Weights of a small GPT-style language model, trained from scratch on English Wikipedia.
Size: 14 layers, vocabulary 8192, 36.7M parameters.
Training: a variant of Adam for these matrices, 567M tokens, 4329 steps.
MLP neurons of a small language model. Each row is named by its layer, matrix (down: output weights) and neuron, and shows model dimensions 80-143. Each number is 200 + 30 x the weight over its row's rms, rounded and kept within 0 to 999. A neuron's up and down rows have the sign that makes its largest values positive.
Before each neuron's rows, "fires before" lists the tokens most often just after its 100 highest values on Wikipedia text that the model never trained on. A number after a token or word is its count.

fires before: "-" 77, "=" 10
L8.down414,230,166,210,144,193,176,184,179,170,202,167,214,238,171,199,171,227,196,179,225,198,197,186,246,236,220,240,214,202,236,252,228,220,146,170,196,206,241,222,194,225,157,237,193,234,180,225,239,211,165,170,214,237,216,207,200,207,207,201,183,200,179,159,174

fires before: "-" 30, "\n" 23
L10.down1186,241,152,189,181,222,283,212,250,142,172,198,223,186,285,194,163,238,216,195,208,192,162,207,184,250,239,132,171,238,204,144,251,278,175,227,181,198,187,167,211,157,199,248,248,203,229,199,201,192,236,231,193,143,214,180,202,188,176,200,170,208,197,195,167

fires before: "=" 59, "\n\n" 9, "\n" 7
L8.down494,196,203,191,200,207,169,218,201,238,170,227,215,158,200,228,185,135,230,198,153,232,179,214,180,185,169,171,174,167,193,223,144,224,235,171,204,163,217,240,187,221,165,213,208,230,208,226,230,160,222,164,207,190,245,223,255,138,198,232,238,125,209,217,187

fires before: "\n" 70, "\n\n" 22, " and" 5
L10.down356,237,237,195,260,212,189,176,177,172,268,179,146,215,211,210,234,194,173,191,187,220,196,182,186,200,214,185,168,226,206,196,247,205,144,247,216,188,166,167,162,203,180,182,206,184,152,249,194,126,176,191,182,211,296,216,203,215,157,191,143,234,214,208,221

fires before: ")" 12, "2" 12, "-" 12, "}" 10, " (" 5
L10.down821,211,153,193,174,177,152,259,208,203,200,171,187,182,206,205,225,213,233,235,149,173,205,183,224,214,233,207,198,164,208,154,228,233,169,230,221,175,152,227,174,198,177,209,211,176,169,235,199,204,198,204,246,222,254,251,217,193,221,215,176,217,241,201,236

fires before: "-" 85, "ing" 6
L7.down181,179,235,141,180,199,174,206,214,212,207,203,237,214,226,205,197,212,164,223,182,227,220,209,182,177,171,209,256,167,233,197,230,235,157,233,199,232,123,244,195,194,224,219,206,196,204,247,208,199,241,194,166,230,171,172,167,171,207,177,179,164,212,162,205

fires before: " to" 40, " on" 6, "r" 4
L2.down494,204,240,218,172,157,209,232,244,210,245,139,218,244,198,241,185,176,190,213,207,223,245,175,206,239,136,172,240,244,178,186,181,180,251,200,181,180,175,209,257,216,178,196,220,230,167,190,199,165,266,231,196,205,184,246,200,217,161,260,213,296,188,226,177

fires before: " |" 35, "\n" 10, ")" 7, "," 6, "s" 4
L10.down1207,191,224,230,210,217,194,204,194,128,175,197,172,127,214,236,218,225,212,226,232,260,208,156,206,241,169,183,167,207,232,193,210,231,220,251,197,193,172,234,175,173,207,222,240,184,207,207,209,252,181,274,221,236,238,185,208,198,210,178,220,220,214,192,229

fires before: "=" 29, "\n\n" 17, " The" 9, " In" 4
L10.down216,183,269,222,208,195,189,182,207,207,233,228,200,189,166,216,170,184,199,187,144,167,224,173,151,205,236,176,213,186,241,237,233,202,187,165,219,210,186,235,209,163,213,202,220,184,242,216,227,189,179,179,209,182,218,315,190,252,156,223,148,207,188,210,188

fires before: " |" 33, "," 18, "}" 7, "\n" 6, "–" 5
L9.down664,160,237,180,161,150,186,220,203,204,167,142,195,233,276,183,233,201,208,195,167,199,194,197,178,172,215,160,162,160,276,212,153,203,202,177,197,194,239,180,162,174,176,216,156,188,199,196,246,161,200,196,215,154,227,193,229,237,183,190,242,164,210,199,250

fires before: "-" 44, "|" 14, " the" 6
L8.down215,183,237,192,198,263,156,183,260,184,253,156,155,181,157,236,226,216,209,228,169,215,215,192,231,170,201,197,244,157,150,228,172,168,183,201,167,174,211,203,170,193,206,197,228,165,180,162,168,181,216,191,162,174,223,203,200,178,222,192,241,246,273,204,147

fires before: "=" 100
L10.down359,190,254,206,196,224,184,243,193,225,227,240,206,172,175,182,221,156,197,232,201,220,147,182,168,213,184,186,230,148,168,207,228,272,211,111,201,205,196,225,201,198,182,200,192,191,238,190,195,197,224,179,197,203,138,203,218,173,201,240,189,177,133,155,167

fires before: "s" 76
L9.down14,203,220,179,173,253,174,197,237,169,221,212,181,225,139,168,210,161,231,192,177,249,202,187,189,198,196,250,177,229,164,171,204,208,237,177,234,176,180,221,190,225,188,227,204,240,255,219,167,202,191,229,194,209,220,209,181,195,169,221,180,220,216,162,188

fires before: " |" 39, "1" 10, "–" 9, "2" 7, "0" 4
L8.down1102,247,209,209,162,193,228,214,153,209,231,241,171,228,180,228,235,195,205,216,196,245,165,215,276,227,178,228,264,205,131,218,227,240,167,130,191,208,199,206,205,128,228,236,191,250,170,225,196,202,247,196,194,205,187,188,142,153,199,207,251,213,198,238,214

fires before: "\n" 21, "\n\n" 20, "=" 14, " a" 12, " the" 6, " code" 4
L9.down587,164,174,186,138,238,210,250,221,225,204,139,231,241,205,232,190,155,215,207,159,199,200,152,190,212,172,261,156,228,191,189,202,166,159,188,242,229,186,178,159,217,187,237,169,144,185,226,210,178,177,165,232,197,186,216,220,198,187,194,176,253,235,192,226

fires before: "=" 42, "H" 4, " et" 4
L7.down795,162,224,255,181,195,197,281,163,240,150,207,136,189,178,191,162,164,211,204,194,175,191,234,221,198,193,199,173,170,191,183,165,152,251,236,169,233,220,160,190,214,185,165,196,203,123,194,235,216,207,181,173,183,189,239,178,203,171,205,246,194,179,169,179

fires before: "=" 97
L10.down761,206,210,195,229,206,193,219,217,238,227,198,144,222,240,213,170,236,180,146,199,179,208,202,202,215,244,215,220,155,162,224,154,203,202,207,240,143,217,190,193,239,186,223,207,214,195,212,199,199,195,162,195,212,215,292,181,170,155,158,214,227,219,198,156

fires before: " |" 38, "\n" 18, ":" 12
L5.down365,178,209,226,183,177,187,197,210,185,211,174,205,189,205,217,192,136,196,235,172,249,187,225,184,211,148,208,234,180,203,197,208,209,193,208,179,253,196,190,172,204,201,207,154,197,140,179,201,192,173,266,184,154,225,176,155,232,221,222,197,198,211,151,194

fires before: " |" 49, "\n" 7, ":" 4, "17" 4
L10.down391,202,178,200,186,184,245,269,157,223,234,130,218,222,222,203,210,179,162,216,191,225,201,236,226,190,172,178,188,210,182,163,217,179,145,215,193,183,172,174,195,155,140,241,169,148,167,140,193,156,197,176,216,171,256,213,183,202,211,187,145,175,185,224,255

fires before: "=" 100
L10.down947,195,204,181,166,223,160,224,202,216,192,199,150,238,192,188,194,237,246,194,191,206,206,164,243,201,159,216,192,197,261,249,153,216,131,196,209,181,178,207,206,255,198,204,197,141,214,229,223,214,186,151,195,211,201,230,173,209,219,206,158,223,182,272,219

fires before: "\n" 48, "  " 12
L10.down721,193,204,207,140,197,242,216,242,177,181,198,196,186,240,177,218,182,198,205,178,229,156,196,216,236,182,221,231,226,224,202,201,212,174,277,229,258,200,185,196,191,228,163,161,202,179,207,219,206,202,238,198,146,232,149,159,183,186,183,192,200,190,191,224

fires before: "=" 55, "|" 19
L9.down160,187,216,183,191,217,199,217,190,197,242,219,128,228,203,206,168,203,237,198,235,212,164,215,210,197,267,246,220,164,171,181,241,219,219,233,203,255,190,232,176,188,175,189,164,219,173,169,190,216,164,182,276,188,146,213,206,201,220,217,185,220,236,171,193

fires before: "=" 65, " |" 21, " (" 4
L9.down1112,204,264,183,203,219,161,183,183,167,212,144,200,157,204,208,234,216,209,218,163,170,218,234,253,138,221,192,159,196,175,190,198,186,247,182,178,183,187,235,190,225,218,150,253,201,239,188,201,200,155,140,286,205,200,216,196,226,164,182,165,199,169,203,223

fires before: "-" 28, "\n" 11, ":" 6, "Ed" 5
L9.down1077,223,226,206,273,183,210,234,155,208,125,212,171,177,212,255,194,222,154,190,170,230,194,237,180,157,229,205,173,165,186,191,165,224,162,192,197,227,198,189,209,207,232,171,230,243,224,220,270,154,213,188,202,207,146,233,218,153,165,223,222,197,178,256,208

fires before: "=" 52, " Tel" 4
L10.down849,180,191,195,265,186,186,197,199,211,279,235,132,175,178,194,182,205,194,184,131,200,207,166,195,153,220,185,211,216,229,198,230,216,210,157,183,203,244,210,202,204,204,193,146,197,208,149,192,230,227,265,154,247,149,230,172,227,215,211,223,217,162,222,187

fires before: "=" 40, " are" 7, " also" 4
L2.down183,154,207,182,187,214,214,178,208,238,260,244,182,189,225,225,160,189,187,224,214,154,164,186,229,211,252,222,254,219,196,238,207,233,274,194,223,174,182,241,186,192,125,204,187,151,182,186,206,237,294,191,185,192,205,189,202,180,157,195,257,214,179,174,192

fires before: "-" 59, " •" 4
L5.down309,189,186,197,208,199,195,189,182,186,258,195,157,135,143,150,202,203,191,222,154,173,189,152,266,197,179,183,223,187,209,214,194,226,230,174,175,205,181,199,206,189,206,211,221,200,211,216,197,174,221,161,204,209,235,225,185,210,192,199,220,244,164,180,184

fires before: " |" 29, "–" 22, "-" 16, "." 8, "8" 4
L2.down794,161,207,215,270,190,174,173,157,175,242,157,200,162,225,193,153,213,177,210,139,175,181,181,212,204,252,186,227,203,180,166,197,213,230,173,181,186,184,164,261,242,143,169,222,161,148,179,199,198,171,236,240,198,157,153,180,158,142,140,204,212,188,199,192

fires before: "," 26, "." 16, ";" 16, ")" 7, " on" 4
L10.down690,233,207,235,179,178,177,211,173,192,251,205,210,162,164,163,208,199,137,235,229,175,153,191,191,197,180,151,189,197,253,224,193,142,217,237,169,159,214,227,241,157,189,215,220,158,172,160,158,117,184,194,235,185,163,222,261,187,153,232,166,175,198,178,206

fires before: " |" 26, "." 15, ")" 12, " and" 4
L8.down1145,161,163,192,214,139,207,213,211,164,171,187,202,175,232,158,172,239,223,176,176,190,170,177,207,188,227,187,173,260,212,230,192,206,178,220,252,197,238,225,206,191,210,236,217,170,205,226,187,189,201,216,185,199,207,235,177,213,258,266,206,178,183,193,191

fires before: "," 29, "\n" 19, ";" 13, ")" 9, "." 8, " |" 8
L2.down9,191,223,210,241,158,192,198,191,222,197,162,169,235,207,232,208,234,184,165,224,179,229,223,208,151,161,187,221,176,221,203,120,232,222,168,209,200,194,250,212,217,166,165,151,240,196,207,146,186,195,176,198,162,221,144,162,188,231,184,236,205,159,179,239

fires before: "=" 86
L2.down748,230,152,203,178,152,235,196,196,211,212,264,173,184,222,133,258,170,190,171,203,200,195,211,203,199,162,240,232,179,191,192,239,219,224,208,189,200,186,142,147,200,191,190,179,170,244,183,210,151,155,193,183,226,197,249,211,172,221,199,149,197,194,223,264

fires before: "," 34, " he" 10, " the" 9, " she" 6
L10.down620,174,207,181,210,198,159,227,202,185,202,142,242,212,260,234,201,206,205,197,209,226,156,169,196,153,197,225,131,223,171,185,222,237,195,199,148,239,208,188,170,172,210,157,239,236,193,152,213,199,200,238,152,118,307,198,241,236,171,157,223,143,241,175,242

fires before: "-" 60, "|" 14
L2.down1148,226,201,226,190,188,219,110,183,185,209,197,187,170,300,178,225,207,176,212,209,195,202,186,203,196,210,215,201,216,199,231,217,222,202,184,183,196,213,220,212,175,185,204,202,194,238,226,191,215,221,251,219,224,204,195,180,129,189,205,142,180,177,166,191

fires before: "\n\n" 23, " The" 15, " During" 5, " This" 4, " In" 4
L9.down43,179,260,229,220,212,224,211,145,234,238,246,166,209,192,232,210,152,182,171,145,181,209,235,215,145,173,167,186,192,275,217,219,221,199,193,197,247,125,157,212,150,233,176,214,187,156,198,202,255,207,148,228,257,156,206,216,229,222,238,198,189,161,210,183

fires before: "=" 22, ")" 7, ":" 6, " (" 5, "  " 5, "dale" 5
L9.down874,202,173,172,208,170,179,204,145,239,240,248,157,181,130,161,176,178,212,133,196,190,227,189,165,197,188,222,220,239,166,198,227,195,185,204,232,218,169,184,211,202,151,208,180,206,197,149,173,232,236,212,206,221,197,182,198,232,215,262,131,212,212,171,222

fires before: " |" 47, "," 23, "\n" 9, "\n " 7, ";" 4
L9.down71,188,216,181,294,226,216,146,210,179,194,144,226,212,165,196,187,233,200,160,195,204,236,172,175,188,179,221,220,230,200,161,189,147,199,198,138,189,196,220,213,254,200,209,177,195,179,196,171,221,191,201,197,220,201,200,188,210,185,149,205,210,118,243,214

fires before: "=" 25, "\n\n" 17, " The" 8, " This" 4, "\n" 4, " During" 4
L10.down105,207,223,237,178,244,212,227,235,255,245,208,163,207,187,187,152,188,164,148,194,162,208,216,186,205,222,178,164,148,248,219,236,194,155,196,166,205,192,191,167,207,187,182,190,192,120,173,199,198,152,209,165,239,170,268,161,227,244,162,211,218,208,179,203

fires before: " |" 33, "," 15, ")" 13, "\n" 6, ":" 5
L9.down771,146,202,215,222,192,187,208,267,190,215,210,179,220,159,198,196,208,217,208,161,164,208,232,168,168,178,175,206,236,235,193,206,235,215,153,174,185,209,187,251,210,212,181,171,173,146,201,204,260,220,173,214,214,243,166,177,206,207,209,226,208,161,186,218

fires before: " |" 47, "'" 10, "." 6, ";" 4, "," 4
L5.down1207,166,201,174,224,150,188,246,179,176,241,250,191,207,201,217,163,190,172,213,200,169,170,184,221,176,202,186,123,223,185,212,202,199,259,151,228,218,203,160,195,182,149,194,231,267,228,196,172,200,222,202,251,207,242,242,174,221,214,207,208,218,170,170,235

fires before: " |" 51, "." 15, "–" 5, "'" 5, "," 4, "5" 4
L5.down1054,259,256,181,266,154,232,181,208,226,183,200,199,202,196,145,227,197,229,238,185,233,207,117,195,202,178,134,217,190,235,164,165,227,216,226,251,204,203,192,156,152,227,247,206,200,221,244,194,184,218,303,211,191,226,189,175,160,164,236,195,176,198,178,155

fires before: "\n\n" 36, " He" 13, " She" 5
L8.down805,150,159,201,167,160,205,192,232,160,170,138,193,228,214,234,230,193,181,236,239,168,199,187,163,189,184,189,155,221,156,208,219,196,202,205,185,186,206,231,186,206,273,187,211,176,209,175,177,167,192,204,190,201,245,215,213,201,206,242,201,184,266,193,198

fires before: " |" 37, "8" 6, "4" 4, "." 4, "5" 4
L8.down116,207,278,189,193,175,209,220,232,249,225,172,239,209,212,213,230,243,213,131,190,156,192,219,217,189,193,200,177,225,219,171,192,192,172,212,217,185,178,255,166,233,215,189,141,190,224,217,247,151,130,175,247,155,110,209,194,193,219,150,176,200,179,127,199

fires before: "-" 83
L7.down1081,173,180,152,262,191,219,217,174,204,220,203,240,205,222,213,179,239,162,237,186,224,207,168,149,187,161,185,201,223,193,228,215,209,163,184,272,162,185,206,227,224,206,250,157,143,223,213,171,229,171,174,195,256,203,151,173,205,184,188,241,176,212,167,235

fires before: "s" 91
L9.down271,207,187,167,162,149,197,219,198,176,192,215,165,212,182,222,220,226,257,225,183,203,180,240,195,256,156,174,250,178,237,148,171,189,193,245,245,160,235,224,192,214,156,177,246,190,196,209,213,213,250,248,220,164,212,162,195,214,206,207,178,178,223,209,255

fires before: " |" 66, "," 5
L5.down232,221,188,268,224,157,280,196,217,196,177,183,158,178,185,198,229,167,227,246,177,222,177,229,232,202,215,152,163,168,166,179,237,88,211,166,229,194,236,208,243,178,210,225,132,233,187,183,234,209,208,165,194,138,251,217,153,212,154,191,207,208,189,230,152

fires before: " |" 33, "\n" 11, " Density" 6, " Summer" 5, ")" 4
L8.down417,172,216,173,245,198,239,246,197,178,181,200,137,140,172,208,173,177,153,197,239,217,234,197,248,188,178,191,252,251,201,154,226,208,177,186,197,280,197,142,160,182,155,207,237,216,193,239,215,184,217,201,169,180,242,240,171,209,181,207,210,175,168,201,237

fires before: "s" 87
L8.down509,239,169,160,208,203,207,226,191,154,202,231,221,190,249,217,216,140,159,167,211,219,193,252,175,214,175,212,232,180,228,204,216,183,206,197,236,166,242,151,134,226,198,190,208,179,222,220,186,238,210,211,251,238,206,162,186,222,205,162,235,173,225,187,235

fires before: "," 18, "." 14, " |" 8, ")" 8, " of" 7, " to" 4
L5.down284,199,250,227,175,230,220,209,215,212,184,183,155,201,231,251,188,238,206,222,177,220,175,173,162,187,167,183,157,220,167,174,249,187,216,177,241,194,183,188,257,201,152,207,136,254,235,208,253,196,155,177,281,216,233,179,187,166,176,147,181,147,135,191,183

fires before: "=" 75, " 1" 4
L8.down536,237,223,219,160,176,209,239,186,185,192,159,223,216,238,186,171,181,206,209,177,190,242,244,193,223,162,188,159,204,222,203,205,170,217,159,183,224,223,227,212,234,174,204,191,222,215,231,186,232,198,194,215,256,173,211,233,227,202,208,206,179,168,197,189

fires before: " |" 31, " (" 14, "." 9, ")" 7, "%" 5
L7.down67,210,186,213,193,185,188,171,207,214,199,241,161,196,162,206,208,185,202,181,216,225,165,198,184,159,225,238,196,199,185,146,265,177,199,191,215,163,186,155,228,210,229,245,160,208,165,187,223,188,165,201,274,202,295,178,137,256,214,178,249,210,196,233,152

fires before: "=" 58, "na" 5, "ia" 5, "\n" 4
L7.down564,206,235,218,196,150,193,157,229,177,191,184,229,216,145,202,183,193,172,209,216,121,171,222,143,207,112,221,177,228,184,202,209,216,237,131,194,207,243,166,193,202,198,212,194,211,199,181,166,194,176,182,186,251,175,254,199,240,197,221,179,168,205,183,191

fires before: "|" 79, " |" 7, "." 6
L9.down753,199,213,219,175,250,216,176,212,178,244,194,181,213,182,209,213,228,185,221,204,189,211,169,199,207,179,165,214,203,126,195,208,182,219,231,237,174,179,236,196,223,216,156,196,121,185,215,186,214,196,231,241,174,218,191,185,249,183,177,128,231,220,165,151

fires before: " |" 24, ")" 18, "^" 6, " (" 6
L9.down857,204,248,184,228,219,241,150,252,179,162,198,205,194,217,218,191,184,196,162,245,221,134,236,194,168,172,139,220,177,249,173,135,219,200,216,216,200,220,170,221,253,210,178,166,215,251,246,209,243,247,199,156,237,193,190,221,213,176,219,222,200,239,218,212

fires before: " |" 45, "." 17, ";" 8, "," 8, " days" 4
L9.down619,167,173,181,235,212,185,180,193,205,185,202,242,195,104,207,211,272,178,157,174,192,169,197,222,196,158,193,205,180,175,170,191,146,181,260,198,232,170,244,194,232,179,212,218,201,205,142,175,201,162,215,237,213,216,169,258,220,202,187,203,200,181,200,209

fires before: " |" 60, "-" 6, "\n" 5
L10.down84,217,178,188,207,214,236,203,216,171,220,166,166,164,218,240,174,243,166,179,154,216,181,236,175,184,159,214,202,180,224,253,241,230,196,200,165,176,166,218,232,254,154,160,186,196,221,217,197,228,216,200,194,243,146,158,179,234,194,174,199,210,182,221,212

fires before: "-" 25, "  " 10, "\n" 9, " Date" 6, " Year" 4, " Team" 4
L5.down357,229,221,174,232,169,204,190,250,250,150,239,184,230,210,242,219,175,196,187,153,224,177,222,200,286,207,194,197,215,222,187,243,158,187,115,177,185,178,195,169,252,151,159,149,272,249,193,226,221,234,252,163,172,217,190,177,180,216,153,151,151,205,193,201

fires before: "=" 53, "The" 4
L7.down560,200,216,233,188,207,175,217,187,208,181,181,217,171,191,181,180,178,162,234,191,185,204,145,203,185,177,213,199,198,215,203,218,152,221,245,182,189,218,166,185,207,179,160,266,210,210,228,203,189,175,182,125,179,182,273,185,218,217,169,218,210,159,194,198

fires before: "\n" 48, "  " 9, " J" 4, "-" 4
L10.down1052,197,216,192,179,162,239,219,224,165,231,155,180,226,227,167,189,212,206,196,202,209,170,208,229,198,171,206,209,235,223,242,172,216,202,279,190,213,212,204,173,241,243,177,153,256,163,168,182,138,185,237,194,166,246,178,170,236,200,176,165,175,146,181,197

fires before: "," 29, " the" 16, " he" 5, " after" 4
L9.down430,203,191,168,197,195,175,205,190,185,204,225,189,237,210,181,179,237,197,157,213,174,200,175,177,182,162,219,182,238,235,178,180,155,165,181,194,241,223,146,188,168,208,191,184,220,171,215,218,174,200,303,159,163,269,206,217,230,168,279,160,209,145,124,249

fires before: "=" 21, "\n" 14, "ult" 9, "ras" 7, "\n\n" 6, "r" 5
L7.down97,233,202,233,178,217,179,191,200,204,193,222,206,198,184,231,204,209,234,214,161,172,193,219,195,166,181,181,168,151,180,263,221,222,203,244,224,198,156,160,216,176,218,185,221,158,178,195,190,182,135,221,192,248,224,253,218,203,189,171,241,228,198,197,215

fires before: "-" 45, "|" 21
L2.down350,245,180,128,175,211,219,131,194,176,226,197,180,204,260,169,218,191,167,230,177,228,199,185,176,207,211,190,218,198,146,187,191,176,204,180,200,228,253,164,220,201,176,215,186,175,231,245,164,241,200,232,186,244,210,175,217,139,188,205,167,182,184,193,191

fires before: "-" 34, " |" 26, "–" 13, "=" 9, "|" 6
L2.down436,193,197,197,254,237,219,210,116,158,181,202,233,207,196,196,161,219,229,197,215,173,257,198,174,227,212,232,218,207,231,173,236,250,211,173,230,141,178,170,201,273,200,150,192,160,175,149,141,168,206,142,189,202,228,175,170,180,195,209,180,201,202,221,212

fires before: " |" 55, "." 12, "5" 6, "8" 5, "2" 4, "–" 4
L5.down444,189,195,198,247,178,199,193,213,173,216,199,153,213,152,178,202,205,230,158,215,176,219,189,230,220,209,148,160,241,160,210,213,193,252,191,217,191,212,162,189,171,239,278,264,208,250,199,170,130,155,216,222,222,240,266,191,152,207,231,182,238,176,244,222

fires before: " |" 42, ")" 17, "%" 12, "." 10, ";" 4, " (" 4
L8.down958,202,226,121,144,168,167,185,132,232,233,185,202,197,179,170,155,201,232,209,158,204,157,193,189,152,193,227,233,195,160,230,202,150,183,191,209,202,174,214,229,238,194,228,167,216,210,145,192,206,165,188,240,241,210,180,147,159,197,205,178,219,176,200,144

fires before: "=" 71, "|" 9, " |" 7
L9.down645,232,250,227,238,207,211,216,182,183,225,223,191,117,212,238,211,198,148,207,223,233,166,239,162,160,236,177,216,185,167,225,217,192,170,176,147,196,182,207,160,220,222,243,280,177,174,203,138,199,211,185,151,192,170,192,198,176,234,225,221,147,227,191,233

fires before: ")" 31, " (" 12, ";" 9, " |" 6, "," 5
L2.down893,198,221,193,147,213,177,234,242,177,164,232,176,245,146,183,253,189,174,202,175,279,234,227,184,218,204,184,232,218,172,243,177,173,178,161,206,173,232,208,214,194,143,211,202,180,191,224,187,187,171,163,231,161,157,203,259,191,212,219,215,188,188,243,249

fires before: "=" 22, " is" 10, "\n\n" 7, " was" 7, "l" 4, "\n" 4
L10.down433,236,185,174,199,167,193,225,229,180,282,193,213,175,154,226,173,244,208,205,236,260,218,234,172,183,219,264,244,128,168,203,185,205,214,266,223,213,202,127,197,178,158,193,210,143,247,184,203,173,202,134,171,229,217,243,218,114,218,246,202,187,259,247,120

fires before: "=" 100
L10.down134,164,249,215,218,198,229,247,170,203,206,208,188,219,250,245,184,182,197,192,184,223,203,204,232,162,184,193,169,156,218,238,167,228,201,155,146,185,257,177,176,172,232,214,247,228,176,206,212,203,190,154,159,232,200,231,229,192,179,210,217,169,206,205,198

fires before: ";" 57, " |" 39
L10.down136,161,232,161,213,219,176,172,230,207,204,224,174,214,212,229,210,127,204,200,180,234,188,283,175,214,155,218,193,163,193,222,175,208,183,238,205,227,163,162,237,197,226,187,168,215,209,170,225,157,244,243,212,229,199,162,228,211,177,182,212,206,211,224,209

fires before: "\n" 30, " %" 10, "  " 7, " ±" 4
L10.down823,195,182,201,208,132,207,167,211,202,94,137,257,220,201,179,132,155,222,220,173,235,193,209,209,250,201,253,186,198,185,211,195,147,153,194,194,177,251,173,196,190,250,199,169,217,209,174,223,187,207,226,232,248,236,192,180,220,166,103,183,177,217,257,223

fires before: " |" 51, "%" 4
L8.down532,180,236,225,172,232,181,149,210,151,205,148,213,211,211,210,217,246,135,173,223,172,219,178,186,199,212,162,178,166,180,200,234,211,207,206,140,199,181,220,200,234,180,174,222,197,175,159,218,171,194,148,208,199,185,207,301,191,236,161,192,212,213,204,219

fires before: "|" 33, " |" 27, "-" 19
L10.down759,218,200,174,184,190,211,201,203,149,238,137,210,164,252,146,198,209,199,196,156,261,203,176,208,222,190,283,140,127,192,240,183,230,193,170,251,185,185,157,189,179,167,189,172,149,194,153,208,203,217,168,257,285,202,175,181,209,188,150,191,201,199,197,180

fires before: "-" 56, ":" 7
L5.down360,260,206,204,181,205,235,149,243,195,204,132,167,191,202,224,232,240,217,239,199,249,161,207,175,227,181,176,229,161,200,231,223,227,194,184,200,174,230,204,211,206,169,185,188,144,231,153,252,187,163,162,275,195,157,204,142,160,234,198,231,248,236,209,191

fires before: "|" 83, " |" 8
L9.down72,219,239,229,174,209,161,215,197,219,195,186,121,199,192,165,213,164,157,187,191,244,203,186,232,222,179,215,211,198,197,253,202,227,167,183,148,193,185,162,206,173,181,236,181,190,189,183,166,160,192,213,151,193,165,195,233,165,179,221,205,228,194,214,170

fires before: "s" 62
L7.down853,254,193,224,188,171,198,247,220,180,199,223,175,183,210,220,139,210,273,206,153,238,172,232,184,202,146,199,197,242,141,183,184,237,182,199,240,178,197,249,223,158,234,214,204,254,247,193,232,204,189,163,151,202,162,254,186,189,173,226,183,213,230,215,145

fires before: " |" 37, "." 21, " (" 6, "6" 4, "1" 4
L5.down880,198,226,225,180,228,180,166,183,233,169,220,164,176,191,184,169,208,162,167,178,205,184,180,235,222,207,176,226,234,198,153,233,187,178,234,183,186,202,199,224,185,160,246,203,209,204,186,172,261,174,230,245,233,194,162,206,184,165,225,216,212,219,218,194

fires before: "=" 22, "\n\n" 20, " The" 10
L9.down520,208,211,157,213,190,166,186,156,196,185,206,179,198,176,233,211,111,175,217,145,192,199,191,148,259,244,179,160,185,224,211,237,209,180,166,204,231,176,193,191,222,232,187,184,180,176,175,193,189,136,121,194,219,182,228,231,202,229,212,190,220,172,217,250

fires before: "-" 28, "\n" 11, "  " 7, " %" 4, " Venue" 4
L9.down30,154,211,207,236,230,179,223,226,214,226,249,165,200,145,185,191,161,173,256,194,221,206,171,235,202,223,223,238,211,171,215,182,242,211,231,216,193,142,198,249,188,222,198,183,174,193,148,231,209,221,168,227,240,121,197,186,221,177,206,231,253,160,253,195

fires before: " |" 38, ")" 16, "," 5, "\n" 4
L9.down1161,237,245,253,265,194,201,185,238,236,187,162,192,229,159,229,232,240,179,194,157,193,215,161,149,194,191,153,210,185,160,190,181,208,236,215,241,186,213,239,175,190,226,202,226,190,234,160,203,227,170,188,179,172,154,215,172,218,235,137,207,222,181,192,196